MLP neurons of a small language model. Each row is named by its layer, matrix (up: input weights) and neuron, and shows model dimensions 96-223. Each number is 200 + 40 x the weight over its row's rms, rounded and kept within 0 to 999.
After each neuron's rows, "fires on" lists the tokens most often at its 100 highest values on Wikipedia text that the model never trained on.

L3.up80,198,198,167,221,248,198,172,205,251,178,186,183,117,228,178,162,235,222,192,216,289,173,226,252,108,184,185,277,230,117,252,185,236,256,173,209,153,219,250,183,219,155,201,106,238,202,191,199,227,207,254,163,214,250,217,148,213,233,177,253,187,215,190,157,215,236,255,184,169,237,215,168,267,182,202,244,241,139,249,274,224,109,314,116,196,200,208,132,256,244,195,199,223,196,251,191,240,245,272,283,252,162,184,187,164,232,210,193,243,205,157,232,240,208,272,175,203,129,195,182,233,149,200,237,167,173,153,201
fires on: "ue", "ess", "ash", "ree", "are", "il"

L6.up260,275,203,175,216,224,273,203,211,183,166,150,227,152,238,198,228,219,218,315,237,230,192,183,179,152,307,219,250,210,188,223,197,208,198,204,189,237,171,195,185,177,284,222,181,207,278,193,162,173,170,159,236,262,212,253,254,178,119,146,266,189,217,172,175,148,206,215,186,125,203,259,186,252,192,248,212,249,194,143,256,195,157,189,178,237,112,191,242,226,207,258,219,256,190,219,173,242,135,196,204,155,227,163,236,240,235,253,159,238,143,207,133,287,163,154,219,162,137,212,192,160,214,186,250,254,208,223,113
fires on: "ear", "al", "ec", "ition", "le", "ac"

L6.up7,171,179,200,219,174,197,217,231,236,167,143,208,176,218,208,86,142,255,252,231,196,214,246,143,205,207,211,188,207,265,155,133,202,192,208,157,186,208,172,264,259,164,196,120,166,198,244,211,216,173,188,195,211,192,278,230,242,173,198,107,238,190,154,76,188,204,190,175,234,261,237,254,220,143,153,237,200,208,157,297,199,243,231,181,211,252,215,184,165,142,233,200,196,226,238,198,192,197,246,277,264,174,217,320,184,173,222,244,171,250,190,144,188,206,262,203,227,234,218,225,314,187,220,225,235,188,197,145
fires on: "re", "g", "h", "ra", "m", "a"

L6.up302,191,166,202,252,183,184,177,169,109,228,269,245,205,280,139,158,223,260,278,207,166,206,239,154,189,285,248,232,196,240,172,209,262,285,153,273,213,237,284,156,181,204,220,117,192,196,171,187,193,244,132,196,235,217,215,171,176,170,162,160,260,203,169,180,262,198,217,163,165,258,163,178,145,93,248,219,202,132,232,240,247,206,211,184,189,246,171,154,207,198,170,221,214,249,180,175,216,161,240,264,190,136,283,240,145,168,259,237,201,241,216,163,259,171,261,239,209,213,175,239,261,239,202,233,142,156,228,147
fires on: "le", " is", "re", "h", " d", "and"

L3.up213,223,263,188,131,111,202,135,227,283,173,161,230,203,186,211,153,243,253,211,170,233,312,234,183,230,132,156,214,230,204,224,176,166,161,221,231,232,250,211,180,282,153,184,229,229,215,188,196,196,234,243,189,218,193,172,203,297,259,150,164,278,234,262,193,131,220,167,225,168,184,162,192,236,190,243,201,150,148,137,186,122,128,194,159,278,215,171,174,175,222,242,163,244,191,160,211,229,183,202,177,198,210,176,241,212,201,242,172,173,240,115,193,214,149,269,180,231,199,231,245,253,158,242,157,191,222,138,126
fires on: ".", " 3", " U"

L6.up422,282,199,179,156,244,181,218,186,284,244,148,198,166,201,181,153,227,181,227,225,270,239,219,187,228,192,204,231,121,177,172,240,214,112,200,250,146,159,176,201,228,214,256,131,248,232,236,185,309,167,167,171,213,230,181,175,197,239,198,105,227,170,212,195,219,235,248,156,236,184,250,212,256,258,155,222,226,159,152,167,205,245,148,189,204,155,242,188,163,257,226,208,195,183,173,196,189,220,261,219,217,203,192,176,179,170,228,252,164,215,235,106,145,185,245,228,195,222,188,217,167,124,217,240,261,177,191,190
fires on: "iv", "ver", "t", "il", "er"

L6.up54,230,209,116,140,246,109,169,276,175,155,218,238,174,216,171,265,219,202,245,212,212,213,183,217,199,190,243,236,162,220,159,174,222,165,273,156,270,233,250,204,224,190,215,199,203,246,198,177,195,229,197,202,178,193,202,194,259,129,197,200,230,193,142,205,191,244,244,212,148,207,288,178,269,187,173,165,260,151,220,285,266,202,194,208,176,206,158,179,176,203,198,238,180,237,182,157,190,217,235,228,183,202,231,214,271,180,142,194,128,187,158,153,265,161,198,130,150,180,226,211,172,199,261,330,232,215,219,178
fires on: "id", "od", "c", "ag", "al", "ac"

L3.up226,153,204,169,143,157,219,156,193,185,142,241,197,153,248,151,130,214,195,134,196,278,246,157,206,245,214,218,266,118,231,178,251,150,159,166,223,225,203,244,155,215,210,215,194,211,177,238,193,227,194,210,236,160,249,226,215,141,164,221,216,294,270,229,167,170,140,146,213,215,250,223,173,237,168,160,199,152,193,119,198,178,197,230,179,159,158,116,183,247,168,265,245,215,197,167,224,162,159,228,237,263,210,168,255,164,238,208,194,208,202,250,166,214,192,136,228,159,218,234,238,130,159,198,246,161,196,226,187
fires on: ".", ")", " ", "s.", "==", " to"

L6.up286,220,180,175,90,180,163,172,202,209,228,202,211,210,241,225,191,264,200,255,207,256,179,260,188,170,203,164,264,207,154,246,196,270,206,231,182,149,186,242,175,218,302,174,223,170,213,231,198,292,169,241,230,175,160,250,193,202,204,174,286,153,146,118,148,194,199,190,195,161,180,186,199,232,192,229,247,230,121,117,251,232,170,257,171,212,206,231,118,178,219,230,203,237,225,216,246,206,114,187,237,207,170,258,206,190,359,275,155,168,257,215,163,251,216,171,182,227,173,144,207,232,194,184,225,220,199,210,188
fires on: "st", "ic", "ge", "and", "ult", "ort"

L3.up161,201,219,208,193,125,191,182,221,251,151,194,207,212,198,209,104,208,252,187,173,229,195,240,218,106,301,190,241,129,243,128,248,137,204,150,255,231,191,207,163,222,147,202,177,253,170,196,187,202,223,213,210,206,192,240,240,211,192,158,261,286,195,215,184,177,135,228,259,249,239,309,238,241,177,187,167,183,180,189,232,164,202,200,133,120,143,199,206,222,107,211,179,180,207,191,241,188,141,223,236,244,134,166,249,174,229,233,218,184,198,212,156,219,174,191,222,146,194,220,202,198,169,266,227,207,196,175,254
fires on: " |", "ated", "\"", "."

L3.up33,233,225,257,171,150,275,210,139,220,219,171,238,110,190,141,183,198,246,162,208,227,252,203,258,198,232,190,237,231,229,256,203,170,232,153,159,207,246,179,175,250,206,218,212,249,153,208,140,258,225,244,189,181,233,208,188,165,185,211,240,235,244,245,159,196,191,159,204,217,190,236,237,255,164,249,149,190,209,70,184,187,178,200,233,161,208,188,230,231,260,205,167,225,213,166,283,173,101,192,165,251,201,222,218,151,263,217,234,235,213,140,194,220,141,173,257,229,182,256,208,167,159,241,234,183,200,185,156
fires on: ".", ";", " |", ").", "s."

L6.up261,262,142,236,197,134,185,196,211,219,192,156,201,191,227,226,193,299,234,226,234,173,259,166,132,223,189,262,222,152,200,256,209,229,207,178,256,145,238,201,216,293,233,211,158,197,188,210,151,225,163,196,182,195,179,151,191,238,145,228,175,269,186,178,171,197,248,221,233,242,228,162,190,194,212,226,208,98,142,154,276,134,129,182,217,245,171,194,177,279,130,250,221,310,226,210,195,217,230,205,248,192,212,245,236,221,148,251,252,175,216,185,156,214,282,181,202,195,201,223,175,146,214,175,233,263,178,171,122
fires on: "p", "ro", "ak", "re", "rib"

L3.up323,180,234,189,140,262,144,253,232,144,201,240,177,139,196,184,217,216,226,176,257,225,197,286,165,205,243,230,195,181,138,123,138,244,168,165,194,207,206,269,155,249,200,223,194,263,203,256,235,214,256,178,246,214,217,193,197,200,214,226,239,235,263,152,187,248,206,127,156,241,188,217,156,231,161,150,230,145,191,220,156,166,177,211,165,125,150,227,200,165,281,201,158,263,164,196,154,173,153,217,226,188,163,142,177,202,173,172,213,168,182,218,228,239,239,152,203,164,138,225,249,168,235,148,175,230,191,150,185
fires on: " D", " I"

L6.up206,277,204,130,158,175,246,167,202,273,220,147,211,195,201,228,176,227,268,225,207,220,236,180,226,152,106,244,279,177,176,186,195,223,159,189,163,245,177,189,191,218,210,216,139,234,200,165,222,177,197,163,200,177,243,196,244,231,228,199,186,245,271,213,168,154,201,208,150,192,295,220,137,236,235,156,277,230,137,215,195,231,216,229,251,204,127,137,229,164,262,197,216,258,229,232,239,188,176,197,155,236,188,115,163,206,204,267,207,103,202,231,215,186,240,267,201,119,239,178,264,138,169,273,317,188,192,207,220
fires on: "ing", "ue", "-"

L6.up19,203,208,289,227,164,231,199,214,307,161,248,221,244,190,186,204,143,156,182,214,207,275,190,181,125,254,192,252,151,224,162,253,137,103,186,207,229,140,196,226,262,160,174,200,186,182,182,249,150,206,220,227,146,268,155,256,187,277,125,226,180,289,227,193,203,230,151,222,203,207,224,161,137,222,181,182,217,115,163,205,192,218,166,199,203,278,166,231,228,180,233,212,186,229,174,242,160,138,187,270,224,166,148,227,214,218,241,198,244,199,213,245,170,214,144,196,180,217,264,232,262,124,210,229,220,229,219,227
fires on: " ", ".", "P", "R", "E", "f"

L3.up320,200,228,173,180,157,248,137,230,277,208,176,187,167,176,136,172,206,143,147,213,167,252,203,162,184,171,171,213,178,190,157,189,194,189,191,280,203,173,237,184,283,158,205,146,226,195,201,226,247,217,212,265,182,218,210,222,168,203,195,202,252,214,231,229,250,179,224,172,174,237,198,245,250,229,222,206,164,155,189,182,161,171,211,127,187,237,178,178,186,233,185,178,258,183,170,194,236,212,259,232,227,180,137,174,255,204,192,181,153,206,181,179,204,147,198,249,228,220,221,290,229,117,262,197,263,209,199,161
fires on: " 5", " 4", " 8", " 3", " 7", " 9"

L3.up178,224,166,203,119,243,253,231,198,175,199,265,220,138,230,155,153,180,219,260,218,247,200,220,146,154,168,223,258,153,224,171,215,166,152,164,166,99,162,226,228,231,179,218,258,235,248,176,252,203,236,218,224,157,211,197,198,228,171,176,273,222,215,176,230,191,241,176,233,205,252,260,114,223,166,196,234,155,183,146,254,259,225,204,141,185,176,171,235,321,142,253,176,192,194,230,234,216,225,172,178,223,201,209,194,182,188,197,225,231,236,217,237,271,236,187,203,273,207,228,253,142,254,155,162,170,189,161,215
fires on: " or", " r", "tern", " form", "qu"

L3.up399,215,183,162,201,223,247,198,243,246,130,191,224,230,235,240,231,304,199,173,212,226,214,197,189,139,212,246,243,196,255,175,213,217,198,156,214,221,157,296,173,260,282,233,185,267,187,213,155,236,229,228,233,195,178,237,162,185,169,274,234,235,164,204,201,148,227,230,211,108,166,203,133,234,216,174,216,164,160,221,188,187,126,308,202,189,182,218,198,233,230,124,244,211,158,183,229,217,139,190,241,196,239,196,192,256,172,199,192,189,170,157,204,229,282,143,200,209,140,264,152,222,180,187,211,141,103,192,187
fires on: "ess", "cl"

L3.up246,182,164,151,185,200,137,218,325,155,255,265,164,150,281,134,203,217,195,240,189,143,245,161,216,224,232,170,206,222,166,141,174,178,183,239,193,217,211,205,148,249,236,237,203,225,230,212,239,171,241,251,136,130,278,171,241,151,143,136,293,271,256,151,137,196,179,215,244,213,178,215,183,138,211,137,296,159,199,216,239,135,194,266,220,188,215,201,212,241,232,199,258,239,187,218,171,181,171,203,215,200,242,205,194,149,124,207,127,167,190,238,178,196,253,232,204,153,167,216,182,227,170,171,212,226,254,146,145
fires on: ",", " Is", " and", " gen", " D"

L3.up436,161,197,182,161,178,170,164,221,178,160,137,200,187,242,209,157,198,254,163,203,256,305,190,205,201,202,188,228,157,165,148,163,164,158,192,194,205,266,196,144,258,186,168,191,265,210,179,196,201,185,258,178,226,282,173,167,278,232,157,204,273,193,282,191,151,171,153,240,278,196,238,152,264,168,197,181,174,221,158,251,170,188,225,136,242,204,167,265,214,186,221,241,221,221,161,222,155,156,222,219,266,188,185,201,132,146,249,154,134,185,215,214,217,172,262,232,159,231,240,208,169,191,223,189,241,204,187,194
fires on: ".", "ed.", "s."

L3.up126,208,192,173,200,193,179,166,159,268,232,223,222,209,209,175,151,230,230,222,216,283,173,208,179,200,180,217,288,124,251,167,231,179,160,128,192,267,215,311,240,201,147,218,159,249,197,200,210,281,209,251,192,196,240,253,214,234,173,154,241,233,184,230,178,171,173,163,168,239,215,199,195,287,219,162,247,195,225,197,187,237,192,255,212,212,197,151,256,213,202,275,184,172,180,146,263,186,223,235,232,231,172,138,259,154,240,210,244,182,182,197,183,267,206,246,223,172,246,216,287,220,156,264,243,206,170,159,166
fires on: "ity", "ue", "\""

L3.up420,139,219,213,184,291,221,228,239,201,245,237,199,154,288,214,148,234,208,207,299,215,204,212,169,135,155,215,219,147,182,205,228,216,187,204,152,206,200,198,110,213,274,165,215,210,196,213,205,201,268,224,203,195,298,211,246,229,100,192,222,156,208,180,133,173,209,224,132,168,224,278,154,169,240,201,219,231,208,170,257,287,185,310,267,185,219,220,196,251,179,171,199,181,157,154,233,311,210,257,247,215,165,255,223,237,251,181,162,169,283,92,141,194,164,170,251,161,153,168,197,218,189,199,198,179,221,203,166
fires on: " 197", "st", "ic", "c", " of"